config.yaml
n_layer: 12
d_mlp: 768
activation: "tanh_gelu"
norm_place: "pre"
positions: "learned"
qk_norm: false
attn_scale: 0.177
init_std_down: 0.00381
lr: 0.00279
lr_head: 0.00897
decay_fraction: 0.841
seq_len: 1024
doc_mask: false
steps: 5077
dataset: "wikipedia_en"
MLP neurons of a small language model. Each row is named by its layer, matrix (up: input weights) and neuron, and shows model dimensions 16-143. Each number is 50 + 12 x the weight over its row's rms, rounded and kept within 0 to 99.
After each neuron's rows, "fires after" lists the tokens most often just before its 100 highest values on Wikipedia text that the model never trained on.

L3.up73:54 39 29 36 39 55 59 65 49 51 53 60 51 59 34 24 30 50 43 46 61 38 31 59 61 50 38 38 46 64 50 40 45 74 47 54 66 61 30 59 37 45 40 48 57 75 49 48 47 47 45 83 60 52 69 50 65 34 44 49 43 51 50 81 52 36 47 43 64 53 46 33 51 50 59 41 54 47 76 66 58 57 44 32 51 67 54 44 26 41 40 67 56 50 55 55 46 40 49 46 61 53 36 37 27 52 65 31 42 30 51 52 52 38 59 53 62 36 37 43 45 50 63 57 50 55 49 39
fires after: "|", "-", " •", "ze", " |", " E"

L6.up308:56 38 58 64 59 76 49 41 40 42 62 50 50 40 42 63 40 63 33 36 65 19 30 52 55 43 47 38 35 49 30 55 66 52 61 72 48 49 42 50 42 34 47 67 67 64 55 54 54 51 49 49 54 55 63 68 42 61 42 22 39 35 43 44 52 46 57 46 41 70 23 52 47 49 41 39 34 51 45 60 45 17 62 76 42 71 32 51 51 55 31 68 43 75 42 32 57 33 54 31 73 63 50 56 38 55 49 50 68 55 42 57 58 65 42 55 50 50 28 49 55 37 38 59 42 56 43 53
fires after: " a", " an", " the", " A", " San"

L9.up461:61 58 29 52 62 47 72 39 65 68 59 58 38 55 39 67 41 47 39 39 65 35 47 31 21 73 45 40 49 50 56 38 49 51 76 56 52 80 58 43 62 47 51 63 40 66 56 51 56 41 44 62 29 57 43 64 39 32 17 55 65 48 44 50 50 55 41 44 40 40 33 38 43 46 46 46 48 24 35 47 50 46 51 43 65 56 45 51 54 28 40 44 65 58 49 54 52 49 52 74 73 40 63 65 49 34 37 44 48 62 65 48 35 64 43 51 18 37 58 29 35 64 64 56 51 57 33 54
fires after: " M", " |", " T", " C", " c"

L6.up604:55 62 85 43 53 41 40 50 60 43 48 47 40 70 41 38 41 41 56 48 54 64 44 43 51 59 41 58 32 55 61 41 28 29 52 58 60 51 54 51 34 54 52 55 49 42 43 53 24 67 55 57 67 54 57 45 50 59 39 45 48 53 32 53 55 63 43 65 57 52 45 29 62 56 64 66 70 45 55 47 46 34 68 71 52 41 45 65 29 38 52 46 57 51 47 41 67 41 39 26 32 79 55 57 57 37 52 40 55 26 28 55 34 56 39 40 40 54 37 42 50 49 60 47 81 39 74 52
fires after: "-", " (", "c", " \"", " under", " dis"

L6.up512:58 62 13 36 48 41 65 65 60 43 62 56 28 56 64 25 39 64 40 65 50 62 54 65 46 42 64 54 71 65 53 54 67 49 31 48 60 45 64 43 41 52 60 30 45 62 27 28 59 68 46 51 38 50 65 59 58 55 47 40 62 49 38 54 44 53 43 47 37 62 52 44 19 64 48 51 39 48 47 48 46 18 38 51 53 50 54 36 46 54 55 50 47 50 50 52 37 30 59 79 45 75 43 61 49 23 41 59 51 66 36 46 53 71 56 64 60 51 67 35 51 46 62 40 42 24 49 67
fires after: " wh", " w", " with", " Th", " Wh", " h"

L8.up249:58 27 45 57 53 60 43 71 50 36 52 56 41 41 33 61 32 64 53 37 41 45 68 50 61 45 62 59 57 55 63 51 76 57 65 44 54 52 40 54 35 46 57 58 75 39 67 44 70 43 44 66 51 55 55 56 47 52 69 39 55 69 51 27 49 57 79 42 68 68 49 24 41 52 42 52 65 44 69 30 64 33 46 66 69 36 43 43 44 36 60 55 54 54 44 36 48 50 55 71 54 55 41 41 50 53 69 54 51 43 69 25 48 75 71 52 38 16 52 65 35 58 51 35 65 61 63 35
fires after: ".", "\".", ".\""

L3.up34:56 46 48 41 35 23 22 64 36 40 47 18 50 76 44 23 48 55 47 41 38 60 54 47 45 45 42 43 60 55 56 55 41 38 37 54 68 48 44 53 21 50 48 67 51 71 71 40 56 72 69 45 59 62 60 56 38 34 58 48 51 54 39 67 50 39 40 75 45 49 36 22 57 61 66 46 76 43 55 35 44 38 37 61 58 76 55 39 56 37 34 47 24 72 38 39 57 44 42 52 39 69 32 57 51 38 56 56 62 67 39 54 32 43 54 45 52 41 69 46 66 50 42 38 68 42 55 52
fires after: "\n", " \"", "==", " (", "==="

L6.up190:38 56 49 32 50 25 42 39 70 61 40 50 24 66 59 55 54 57 66 59 53 45 62 49 21 41 63 72 52 55 70 44 32 44 42 50 62 53 56 43 32 34 35 55 48 47 44 71 37 65 43 51 65 56 54 53 48 59 37 21 53 52 40 44 35 57 59 66 58 44 39 35 42 63 48 68 62 56 47 28 64 21 50 56 59 54 43 55 48 47 42 35 50 45 26 34 40 47 50 51 45 75 40 49 55 50 50 54 52 56 50 66 28 51 48 53 43 46 63 46 62 63 57 40 66 34 61 61
fires after: " c", "c", " "

L3.up271:71 40 42 48 31 40 30 57 64 50 47 43 57 85 19 36 42 50 29 51 62 50 59 58 65 48 38 54 37 45 56 59 42 55 48 65 79 60 42 64 27 38 34 58 42 61 54 57 60 59 39 58 37 54 70 40 50 45 53 40 47 45 53 79 42 36 54 62 69 54 45 55 61 53 58 58 64 40 80 52 44 53 33 47 47 84 57 44 35 41 31 27 51 55 44 47 56 57 68 48 56 47 15 48 46 62 54 67 73 57 49 40 33 39 58 60 65 51 64 44 64 54 57 41 40 50 47 33
fires after: "\n", "-", " •"

L3.up620:59 48 71 60 46 29 50 53 55 39 62 49 58 55 62 55 40 53 55 66 42 73 57 39 50 46 57 40 62 48 46 29 50 52 31 35 55 44 66 30 25 58 75 44 44 64 57 25 34 72 56 50 64 64 57 53 71 40 54 47 47 60 26 64 38 59 33 74 39 62 46 49 60 48 60 55 58 38 36 46 30 41 62 67 66 54 60 38 45 42 53 51 41 45 42 42 39 60 56 49 29 90 30 46 54 49 49 41 66 55 51 49 36 56 55 49 43 50 49 62 57 34 36 43 78 60 78 58
fires after: " \"", " (", "'", " under"

L3.up484:62 47 53 54 41 38 39 16 56 36 43 39 39 45 52 26 39 54 37 51 27 61 44 42 59 40 69 51 58 62 54 33 52 62 50 53 27 69 41 38 50 52 81 49 58 57 68 63 42 75 48 76 63 64 53 61 70 54 58 49 33 59 12 72 40 19 39 51 55 64 48 46 63 58 69 43 59 50 60 38 55 43 50 59 45 72 58 47 31 30 55 48 44 60 50 46 40 50 44 40 35 76 22 65 40 40 42 47 35 45 45 56 28 72 63 39 39 46 61 59 53 46 53 63 36 51 47 58
fires after: "\n", "==", "|", "==="

L6.up520:50 44 57 55 45 32 26 44 34 41 34 54 53 53 32 32 55 73 49 28 50 55 54 36 45 55 70 43 30 43 53 51 59 42 51 54 77 62 66 48 38 48 49 67 48 79 69 45 53 52 32 51 49 64 62 60 43 55 50 51 35 44 39 50 56 39 47 65 50 59 37 41 72 67 66 40 59 46 48 34 54 25 50 50 67 58 65 43 29 43 48 55 44 52 48 44 52 67 44 29 34 54 48 49 58 61 66 26 53 58 41 74 18 57 57 66 38 45 41 46 57 44 50 56 71 47 38 50
fires after: " (", " pre", "-", " In", " in", " re"

L3.up614:57 65 36 55 48 33 53 32 48 68 40 65 52 64 50 44 40 69 68 53 65 36 63 57 42 23 43 52 50 63 46 58 73 52 35 38 63 47 57 41 34 56 44 44 61 65 37 45 51 43 29 42 52 70 49 71 33 49 34 40 24 44 51 56 38 49 55 83 44 46 43 45 44 69 70 54 57 45 42 58 37 30 43 54 54 71 47 42 42 43 39 59 56 54 49 42 42 57 54 51 43 72 38 63 62 49 61 30 50 69 43 50 38 66 57 54 54 41 58 32 65 57 43 37 40 44 57 46
fires after: " a", " the", " o", "-", " ("

L9.up532:46 63 41 48 33 31 52 56 37 50 43 55 36 48 53 42 43 62 53 39 57 50 52 54 47 54 55 47 48 51 28 48 51 53 42 59 41 59 29 44 45 61 43 66 71 41 46 35 41 43 38 69 42 75 58 35 47 39 35 64 44 44 33 65 61 33 58 53 46 64 54 35 55 44 45 36 35 54 63 51 79 34 37 51 44 56 38 46 63 23 50 49 65 65 53 62 47 30 68 71 34 68 63 62 60 36 75 51 33 67 74 35 48 51 39 41 35 47 53 40 35 71 54 49 62 35 24 41
fires after: "|", "-", " T", " |", " On", "On"

L9.up559:57 17 59 58 37 50 58 48 47 20 45 42 55 44 49 62 28 51 60 50 53 69 63 29 59 61 50 44 55 60 55 54 72 56 66 63 49 43 46 36 49 40 35 62 60 49 54 49 49 29 32 55 40 61 71 54 45 53 49 48 42 59 33 49 70 55 53 72 18 55 45 48 62 55 47 36 51 39 82 41 59 50 42 58 51 65 55 36 38 39 45 54 66 57 60 49 52 44 60 69 41 65 57 54 58 36 50 36 49 51 36 70 46 49 73 61 42 35 71 36 39 28 53 30 47 34 85 29
fires after: " in", " (", "-", " In", "In", "–"

L8.up218:45 54 60 70 49 37 52 59 43 48 52 41 31 53 44 36 40 48 45 48 38 52 67 44 45 48 61 60 50 09 59 47 67 50 46 41 57 60 57 44 37 40 60 61 59 44 78 48 66 61 24 64 78 54 55 56 46 60 62 45 43 60 48 57 33 24 42 51 45 58 54 29 54 39 41 36 63 65 53 54 68 47 39 44 53 48 60 39 44 44 49 42 60 51 33 62 52 21 43 48 55 53 34 48 44 47 55 63 55 59 55 63 45 60 58 49 55 45 44 65 42 36 51 74 42 59 28 64
fires after: " se", "re", " there", " e", " Re", " me"

L3.up583:71 50 19 45 56 37 61 29 54 49 54 50 41 54 67 40 36 66 51 48 58 30 53 66 42 30 29 36 62 42 43 22 52 56 48 52 59 60 35 35 38 44 41 42 76 61 42 39 61 53 55 53 53 72 41 54 60 44 52 36 16 65 39 40 54 53 56 62 35 44 37 53 34 50 61 31 67 42 60 38 59 61 51 59 66 71 64 42 36 39 61 56 54 40 32 36 46 54 33 37 85 63 45 69 42 65 62 24 58 45 28 49 34 74 76 50 41 51 66 57 64 42 55 50 65 60 52 46
fires after: " the", " a", " as", " is", " an", " at"

L6.up21:51 58 70 45 44 57 59 35 50 48 70 66 32 76 44 28 46 75 60 51 46 62 74 52 40 61 59 64 56 40 45 24 40 58 51 70 67 54 50 65 28 52 49 45 54 46 60 45 48 53 57 28 51 52 49 45 49 43 39 54 60 67 42 72 43 58 53 29 36 56 48 34 32 69 50 39 69 39 41 58 66 48 36 33 85 36 50 52 51 33 41 57 37 49 49 37 31 18 38 36 55 42 56 34 57 55 47 55 69 39 51 62 28 50 52 61 37 56 64 58 43 61 34 74 32 46 38 50
fires after: " s", " m", " ", " $", " v", " n"

L6.up636:53 21 61 81 50 35 39 61 49 51 47 31 55 70 47 40 42 52 62 56 33 45 42 74 64 46 44 46 43 44 45 66 38 51 32 49 48 43 65 65 45 58 70 48 56 42 29 35 40 42 19 56 59 35 41 62 53 53 71 61 48 48 51 64 41 35 52 61 58 88 56 48 55 42 60 46 54 45 60 45 46 40 41 54 34 47 64 53 55 41 42 40 45 57 60 40 37 18 46 45 30 35 55 45 45 66 42 49 53 46 48 58 48 63 55 42 25 38 35 44 47 68 38 62 39 42 30 43
fires after: " F", " f", "re", " Re", " pass", " se"

L3.up94:41 63 48 51 48 49 47 23 53 36 47 49 47 42 37 59 44 58 49 47 53 37 44 54 46 41 45 41 39 42 56 43 51 58 33 67 44 59 43 30 46 49 41 46 65 82 56 37 48 51 48 49 29 77 87 59 34 62 58 46 42 47 43 29 60 49 68 53 60 66 27 46 46 59 58 31 60 51 37 48 55 28 43 60 48 45 47 56 37 32 56 61 54 60 39 42 50 57 37 31 81 77 65 22 39 39 56 38 49 36 52 50 38 59 59 74 35 47 49 57 44 68 40 76 73 73 19 51
fires after: " U", " a", " A", " the", " $", " O"

L8.up335:37 51 60 45 49 67 48 36 53 48 41 50 20 58 34 45 45 41 54 53 50 67 58 48 34 56 53 67 51 33 55 51 51 60 64 45 59 51 33 26 43 32 44 34 62 49 59 67 29 56 43 55 79 46 42 50 35 51 60 42 75 65 33 47 37 56 46 41 47 47 37 35 52 65 49 60 52 39 40 50 77 48 47 34 53 28 52 48 44 35 43 41 36 49 39 48 67 50 50 37 57 58 49 62 79 67 49 66 43 41 48 44 35 57 59 36 33 53 53 19 59 41 37 40 48 47 49 72
fires after: " c", " ph", "oc", "min", " camp", " rest"

L8.up171:47 37 48 67 59 49 30 74 44 57 46 59 30 63 65 45 56 46 61 53 47 60 66 25 42 61 40 51 61 48 47 38 84 51 47 64 63 68 69 52 14 34 46 48 49 50 40 34 44 55 25 58 62 43 56 61 34 65 58 46 66 58 35 58 40 56 52 59 45 45 48 56 46 57 62 54 49 44 57 26 62 37 59 39 61 57 71 55 63 36 24 47 42 59 44 36 65 37 34 48 44 54 44 46 45 57 54 61 76 49 43 58 41 75 49 41 34 47 58 62 56 47 35 46 67 41 38 63
fires after: " e", " per", " re", " Re", " f", " t"

L3.up500:51 59 52 41 39 35 35 38 63 64 45 26 37 78 44 54 42 53 37 45 60 33 47 49 41 50 29 48 50 43 51 41 57 53 42 60 49 56 62 40 48 57 37 60 51 74 56 46 46 45 49 81 52 65 59 51 47 39 55 44 36 56 49 60 55 42 59 53 45 45 40 42 50 55 59 69 65 58 66 53 73 46 35 38 37 48 62 29 31 38 34 61 51 45 60 48 56 28 28 33 50 53 47 69 47 57 58 26 58 62 60 46 43 33 38 56 63 46 43 25 47 60 46 68 53 61 35 40
fires after: "|", "-", " •", " E", " T"

L9.up145:40 45 45 51 50 60 28 52 28 41 44 58 54 35 57 29 46 52 62 30 58 51 45 47 36 55 55 56 30 20 54 55 59 57 58 65 55 48 49 43 55 43 46 54 63 37 53 56 54 61 62 52 52 60 54 46 25 69 43 56 73 54 53 30 57 49 44 34 51 53 52 58 55 42 54 22 59 49 40 64 76 50 46 49 60 72 47 51 50 40 52 36 43 44 58 41 65 61 49 42 43 57 48 67 57 44 65 37 44 64 61 36 09 56 33 44 33 62 35 31 47 53 45 57 59 58 16 38
fires after: "-", " con", " •", " c", "|", " inv"

L3.up323:57 57 55 34 52 43 62 66 60 62 40 19 47 73 36 51 37 45 41 56 52 51 40 55 53 41 39 45 59 56 57 59 45 64 34 51 50 46 40 58 27 52 42 56 47 58 56 54 57 33 60 58 39 63 45 49 71 50 45 46 56 53 59 81 51 41 43 44 58 58 46 55 55 66 54 67 51 47 62 65 62 57 29 39 60 66 40 23 55 39 31 54 62 52 55 62 59 43 45 55 38 59 34 45 40 58 64 32 59 51 57 45 37 31 45 54 43 47 45 41 65 60 67 56 75 39 29 48
fires after: "-", "|", " •", "op", "s"

L3.up496:69 39 40 47 43 44 69 43 65 50 67 36 52 56 51 35 34 54 55 30 42 44 50 65 52 46 31 44 67 50 58 43 57 51 49 41 26 56 44 50 37 54 60 52 62 48 77 64 60 58 48 67 37 71 48 68 54 66 46 51 37 64 31 52 56 49 58 32 70 40 30 56 45 48 68 50 61 47 40 64 69 45 58 52 47 55 51 42 42 31 32 61 49 53 22 49 60 41 42 30 51 62 49 55 52 55 39 43 52 37 53 50 31 75 72 47 08 41 46 80 59 49 60 47 57 55 39 40
fires after: "\n", "|", "In"

L3.up456:69 47 41 52 34 45 61 42 69 61 46 50 30 54 55 35 51 63 52 62 51 48 44 60 41 42 20 38 47 55 65 26 45 46 36 35 65 55 52 57 41 43 57 44 44 60 53 29 33 45 38 43 38 57 69 58 53 41 41 46 45 56 33 57 45 52 67 48 55 47 38 47 38 52 62 36 50 31 36 48 48 34 79 60 59 61 47 36 40 36 38 63 44 50 40 44 55 34 57 42 56 83 40 67 46 53 36 41 72 52 53 51 33 78 53 44 37 52 47 52 75 52 27 56 70 75 34 46
fires after: " a", " \"", " an", " the", " "

L3.up460:53 69 43 39 47 43 64 41 47 76 55 54 33 61 53 49 46 62 63 43 42 56 47 51 38 63 48 60 58 50 78 38 58 27 48 70 62 52 41 43 37 45 52 44 47 56 49 48 47 61 39 47 48 51 59 49 28 51 27 37 52 50 45 58 38 47 65 53 44 42 39 38 57 58 53 48 61 55 52 40 75 24 66 44 55 41 38 41 57 57 35 50 55 73 55 42 55 55 32 52 47 62 37 58 48 49 33 57 57 47 64 63 38 59 38 64 43 48 57 59 62 59 41 49 33 38 86 55
fires after: " g", " h", " c", " m", " ph", " ("

L8.up319:71 35 40 58 55 41 41 31 51 45 36 51 52 60 35 65 43 64 34 47 51 70 46 37 41 58 46 66 51 62 51 42 47 56 53 44 60 67 54 41 37 39 54 56 72 59 32 33 33 48 50 50 48 62 40 70 35 74 68 49 64 75 42 51 40 37 74 51 51 59 49 33 55 55 61 64 70 45 56 48 34 26 52 67 56 39 70 48 64 31 47 56 53 51 58 48 30 50 82 71 47 45 54 70 48 23 50 50 50 35 39 41 42 59 69 45 50 35 51 58 44 63 55 43 41 26 52 47
fires after: ".", "\".", ".\""

L6.up426:49 67 51 50 52 36 53 45 60 57 35 45 28 54 58 22 45 71 49 55 67 53 38 39 20 52 60 61 48 50 55 58 39 62 51 46 64 61 38 40 50 20 36 53 42 52 46 46 47 73 35 76 76 62 57 59 48 45 26 35 80 56 29 35 34 62 39 46 49 69 41 51 49 63 55 57 41 62 38 38 56 45 63 50 45 64 52 32 34 45 47 53 60 57 47 48 36 47 51 37 29 75 43 56 60 43 49 50 45 52 58 56 45 56 45 54 37 38 25 37 79 41 64 50 51 34 41 49
fires after: " c", " C", " acc", " ar"

L8.up709:55 53 26 40 52 48 58 60 56 51 37 37 37 57 51 41 47 61 50 49 65 35 51 70 56 71 55 24 46 39 55 70 43 26 58 43 50 55 40 43 54 55 63 46 47 57 47 62 59 54 52 52 46 43 60 72 42 39 36 61 54 54 44 34 64 46 50 65 36 58 32 33 52 50 35 39 28 33 42 58 51 49 32 46 73 36 47 33 53 56 50 53 67 45 48 41 64 42 34 66 58 59 63 54 49 42 49 63 39 54 46 74 21 51 56 51 26 43 64 35 60 64 62 44 61 64 42 55
fires after: " the", " m", " |", ".", " M"

L3.up621:67 45 52 56 38 59 45 51 54 60 61 35 31 67 39 38 36 51 38 34 68 42 66 51 54 55 50 64 37 55 60 53 53 75 58 39 48 59 44 40 30 52 39 38 53 75 53 55 70 35 52 55 36 73 50 56 43 51 37 47 60 73 70 63 49 32 55 52 53 50 43 57 46 64 51 72 72 39 63 47 68 42 49 33 62 62 50 26 54 46 46 48 47 59 50 35 48 70 66 60 64 31 29 57 34 48 63 61 52 51 61 31 41 36 47 38 38 30 42 50 51 54 57 45 62 62 44 62
fires after: "\n", "a", "k"

L8.up654:59 46 47 40 57 57 30 38 50 30 36 40 33 32 43 43 40 65 50 52 56 70 44 77 53 71 59 85 57 58 41 24 58 47 41 59 56 67 68 39 61 50 51 49 65 50 43 37 28 41 45 51 69 50 72 48 32 49 31 52 61 52 34 62 47 34 66 50 36 58 41 30 34 42 67 33 53 43 41 53 46 30 27 52 60 44 47 70 37 51 48 62 44 60 52 51 42 34 53 25 59 59 53 48 52 47 62 32 61 39 38 53 34 43 50 78 57 41 49 42 32 51 59 67 43 45 38 49
fires after: " s", " 4", " S", " 5", " $", "S"

L2.up228:54 45 48 47 48 57 77 38 65 31 83 41 65 42 39 29 43 55 54 38 49 36 36 42 56 64 53 61 52 44 61 41 41 44 62 38 34 49 41 53 34 55 74 57 42 67 78 77 59 59 44 57 55 76 53 61 52 62 50 59 58 47 68 51 60 55 46 25 71 34 50 58 62 60 62 50 69 47 45 52 53 51 41 46 32 61 44 42 45 32 53 36 53 44 39 44 48 52 52 48 48 59 50 46 38 57 50 37 55 44 71 42 41 59 63 53 35 39 43 59 46 58 59 45 41 77 58 46
fires after: "\n", "1"

L8.up60:70 33 60 57 36 51 56 54 66 55 36 34 45 68 40 66 45 75 25 49 47 57 52 48 61 45 59 67 62 60 57 42 48 56 52 46 50 67 59 31 39 34 58 53 79 53 35 48 53 64 46 69 49 74 43 56 49 59 57 48 59 66 42 40 30 42 66 45 58 56 25 47 49 62 53 41 86 58 66 46 57 41 60 68 62 37 53 54 65 28 19 62 55 48 26 60 45 48 72 58 58 30 40 69 36 43 41 50 71 50 42 35 56 68 50 62 59 46 35 57 43 51 55 40 45 36 53 42
fires after: ".", "\".", ".\""

L9.up751:55 59 45 53 55 54 37 45 58 48 54 62 60 44 38 59 45 33 45 39 52 41 40 63 39 68 57 39 54 41 54 22 57 48 66 71 61 46 43 23 17 43 47 36 40 27 28 43 47 51 53 60 41 71 60 37 52 47 44 49 55 74 42 61 55 43 63 36 25 46 61 43 44 41 58 35 51 61 64 66 71 34 55 47 49 45 41 50 53 32 59 64 63 42 53 53 47 54 57 48 58 59 67 57 45 00 61 62 31 44 56 23 51 47 44 40 41 57 45 38 50 65 48 71 70 40 59 65
fires after: "\n", "-", "|", "\"", ")", "–"

L8.up50:75 39 54 59 23 45 51 43 59 53 35 50 49 41 41 60 47 65 39 50 63 52 57 36 63 71 59 57 34 55 60 44 44 54 58 43 56 67 79 41 44 29 45 64 72 45 36 36 51 59 33 57 62 59 47 56 41 70 55 49 58 71 55 36 42 33 61 59 66 44 33 35 68 69 60 47 80 49 58 50 62 37 65 58 67 24 46 44 64 35 46 61 44 36 55 48 43 50 65 66 63 35 51 62 31 58 33 68 53 51 37 37 56 72 57 44 52 52 45 62 53 37 62 47 54 52 63 45
fires after: ".", "\".", ".\""

L8.up395:61 27 64 54 46 45 59 51 49 50 29 38 36 42 54 31 52 45 43 46 56 57 59 43 28 59 66 57 54 63 50 52 43 43 57 55 55 62 44 64 32 56 68 53 65 36 51 60 68 55 38 60 41 49 50 82 53 56 64 43 53 82 32 37 46 43 49 38 53 58 46 34 41 41 37 35 60 25 63 40 51 52 54 55 74 54 69 48 66 43 62 57 51 33 60 32 42 48 51 83 62 53 46 65 44 53 56 57 39 50 37 56 43 74 61 43 40 54 30 68 31 45 70 48 41 61 62 50
fires after: ".", "eat", "\".", ".\""

L8.up762:61 39 68 50 36 52 51 54 54 68 50 52 32 65 68 31 45 61 40 32 48 38 64 47 44 45 54 34 62 55 41 66 39 45 47 47 45 64 54 33 56 53 74 52 69 64 57 51 47 67 62 54 38 38 50 63 46 55 35 46 70 60 54 44 49 54 52 46 66 49 31 50 52 58 39 41 64 36 75 55 34 49 41 44 72 64 62 40 31 31 51 29 49 47 44 39 53 33 44 43 55 30 55 49 45 38 35 50 43 45 50 51 32 82 52 51 52 35 62 49 56 35 74 38 51 57 44 49
fires after: " M", " An", "on", " Ar", " Con", " m"

L8.up132:69 36 58 66 50 52 55 40 58 61 47 41 48 59 39 61 47 67 33 43 58 53 54 38 50 77 42 45 51 51 32 44 63 59 48 51 63 65 74 47 46 37 38 64 67 73 32 39 46 42 45 55 50 48 65 67 31 52 60 54 51 63 32 35 35 36 54 59 57 49 27 45 67 54 47 47 70 52 70 50 65 48 64 61 61 40 59 60 64 19 54 63 61 44 64 65 58 52 76 62 48 52 54 68 20 41 39 57 45 47 39 46 60 73 65 43 51 46 52 43 42 45 58 54 58 57 62 36
fires after: ".", "\".", ".\""

L6.up536:77 53 26 77 58 55 49 26 63 51 41 32 43 65 35 56 53 67 37 56 62 69 56 43 57 65 29 44 52 45 40 44 65 53 55 43 49 70 66 55 34 39 48 83 64 72 37 43 54 66 53 70 45 44 67 75 37 67 68 49 55 63 40 55 42 47 70 51 66 50 33 43 50 38 47 35 70 51 51 53 57 43 60 56 61 49 58 54 71 36 37 46 42 42 44 49 48 42 59 77 64 49 47 66 34 45 51 52 56 51 45 48 65 60 47 58 42 51 39 55 36 40 56 38 50 56 56 51
fires after: ".", "\".", ".\""

L8.up524:50 66 27 53 49 52 48 62 54 36 47 38 51 55 49 61 55 39 63 39 38 54 50 15 36 40 50 40 58 45 47 68 71 48 40 47 44 42 61 55 26 48 67 56 35 46 55 51 42 79 44 46 33 62 51 47 62 52 50 66 64 62 54 53 46 42 51 69 19 36 44 32 36 51 51 37 60 39 51 48 61 15 44 41 37 46 62 43 41 36 42 33 47 71 42 51 35 53 60 66 42 53 50 69 49 29 37 56 71 74 48 68 39 61 49 53 34 53 51 50 49 48 64 44 62 60 50 44
fires after: " St", " w", " re", " Re", "St", " Th"

L6.up508:56 71 56 46 39 48 51 46 71 58 53 54 55 89 45 43 43 59 41 56 69 62 69 46 55 41 61 36 37 54 52 59 45 36 50 70 52 67 46 24 57 39 36 49 53 57 35 53 50 62 36 60 53 57 57 44 40 62 37 47 25 58 41 56 48 55 51 68 41 56 25 43 54 63 69 56 51 43 36 44 75 30 47 44 61 37 56 54 34 58 27 60 58 56 36 39 46 67 51 43 50 59 37 48 60 65 31 48 59 57 44 46 25 67 42 76 41 42 53 31 54 40 66 34 45 31 37 55
fires after: " c", " C", " B", " b", " g"

L3.up14:62 43 47 51 51 26 43 45 61 42 33 36 28 53 14 51 46 46 43 58 31 64 54 44 61 51 69 42 50 45 57 44 31 55 35 48 62 52 58 66 34 64 71 57 42 45 63 56 59 52 40 47 71 65 50 41 64 54 79 39 50 60 26 71 54 42 50 50 63 58 48 51 70 47 73 52 56 48 54 29 55 28 45 65 42 51 59 61 48 41 50 51 19 39 43 44 36 59 65 34 35 76 55 67 52 50 55 43 74 48 25 48 40 34 74 44 45 55 50 56 59 55 52 46 59 45 74 47
fires after: "\n", "==", " \"", " (", "==="

L8.up517:51 32 48 68 33 49 70 44 54 52 36 34 51 55 36 37 49 51 44 55 55 51 53 57 63 62 52 65 38 53 43 60 61 73 67 48 57 67 46 40 38 48 59 49 72 59 57 41 40 56 42 91 52 65 44 67 40 48 70 40 33 54 27 34 54 48 63 48 59 58 40 42 34 67 61 27 68 38 53 42 85 41 53 55 58 49 44 42 45 37 35 62 69 58 55 53 42 53 55 61 57 55 66 70 43 16 37 33 41 46 38 45 36 47 62 66 46 43 47 56 40 56 67 43 63 49 57 46
fires after: " in", " In", " At", "c", "C"

L3.up603:63 43 51 56 31 38 43 34 37 56 60 47 36 68 44 45 40 57 39 37 56 34 37 35 62 52 49 50 56 43 50 43 26 52 41 70 56 53 52 43 43 42 41 52 56 43 39 70 71 48 72 65 51 67 54 39 36 46 46 50 56 77 68 65 35 16 51 58 46 43 34 59 61 60 54 70 56 45 70 63 79 54 37 60 52 65 37 53 41 52 55 55 36 45 66 49 57 50 53 40 62 36 18 58 45 57 66 45 52 48 49 40 48 47 34 57 64 39 37 41 50 60 59 49 35 66 60 54
fires after: "\n", "-"

L2.up218:52 46 44 53 45 44 63 50 53 30 61 48 56 40 42 29 42 48 56 34 63 68 38 56 45 53 14 70 61 65 59 35 43 57 60 60 34 42 32 52 45 42 48 38 47 70 44 66 47 57 46 67 61 52 32 69 40 60 45 74 60 51 70 62 60 44 68 41 52 43 50 47 56 63 58 73 68 66 46 57 56 25 48 52 21 66 39 44 55 40 61 56 31 49 24 36 60 61 47 64 50 66 57 45 25 52 61 23 43 46 61 38 34 34 67 54 30 46 49 54 49 43 78 53 47 52 66 56
fires after: "\n", "|", " |", " Se"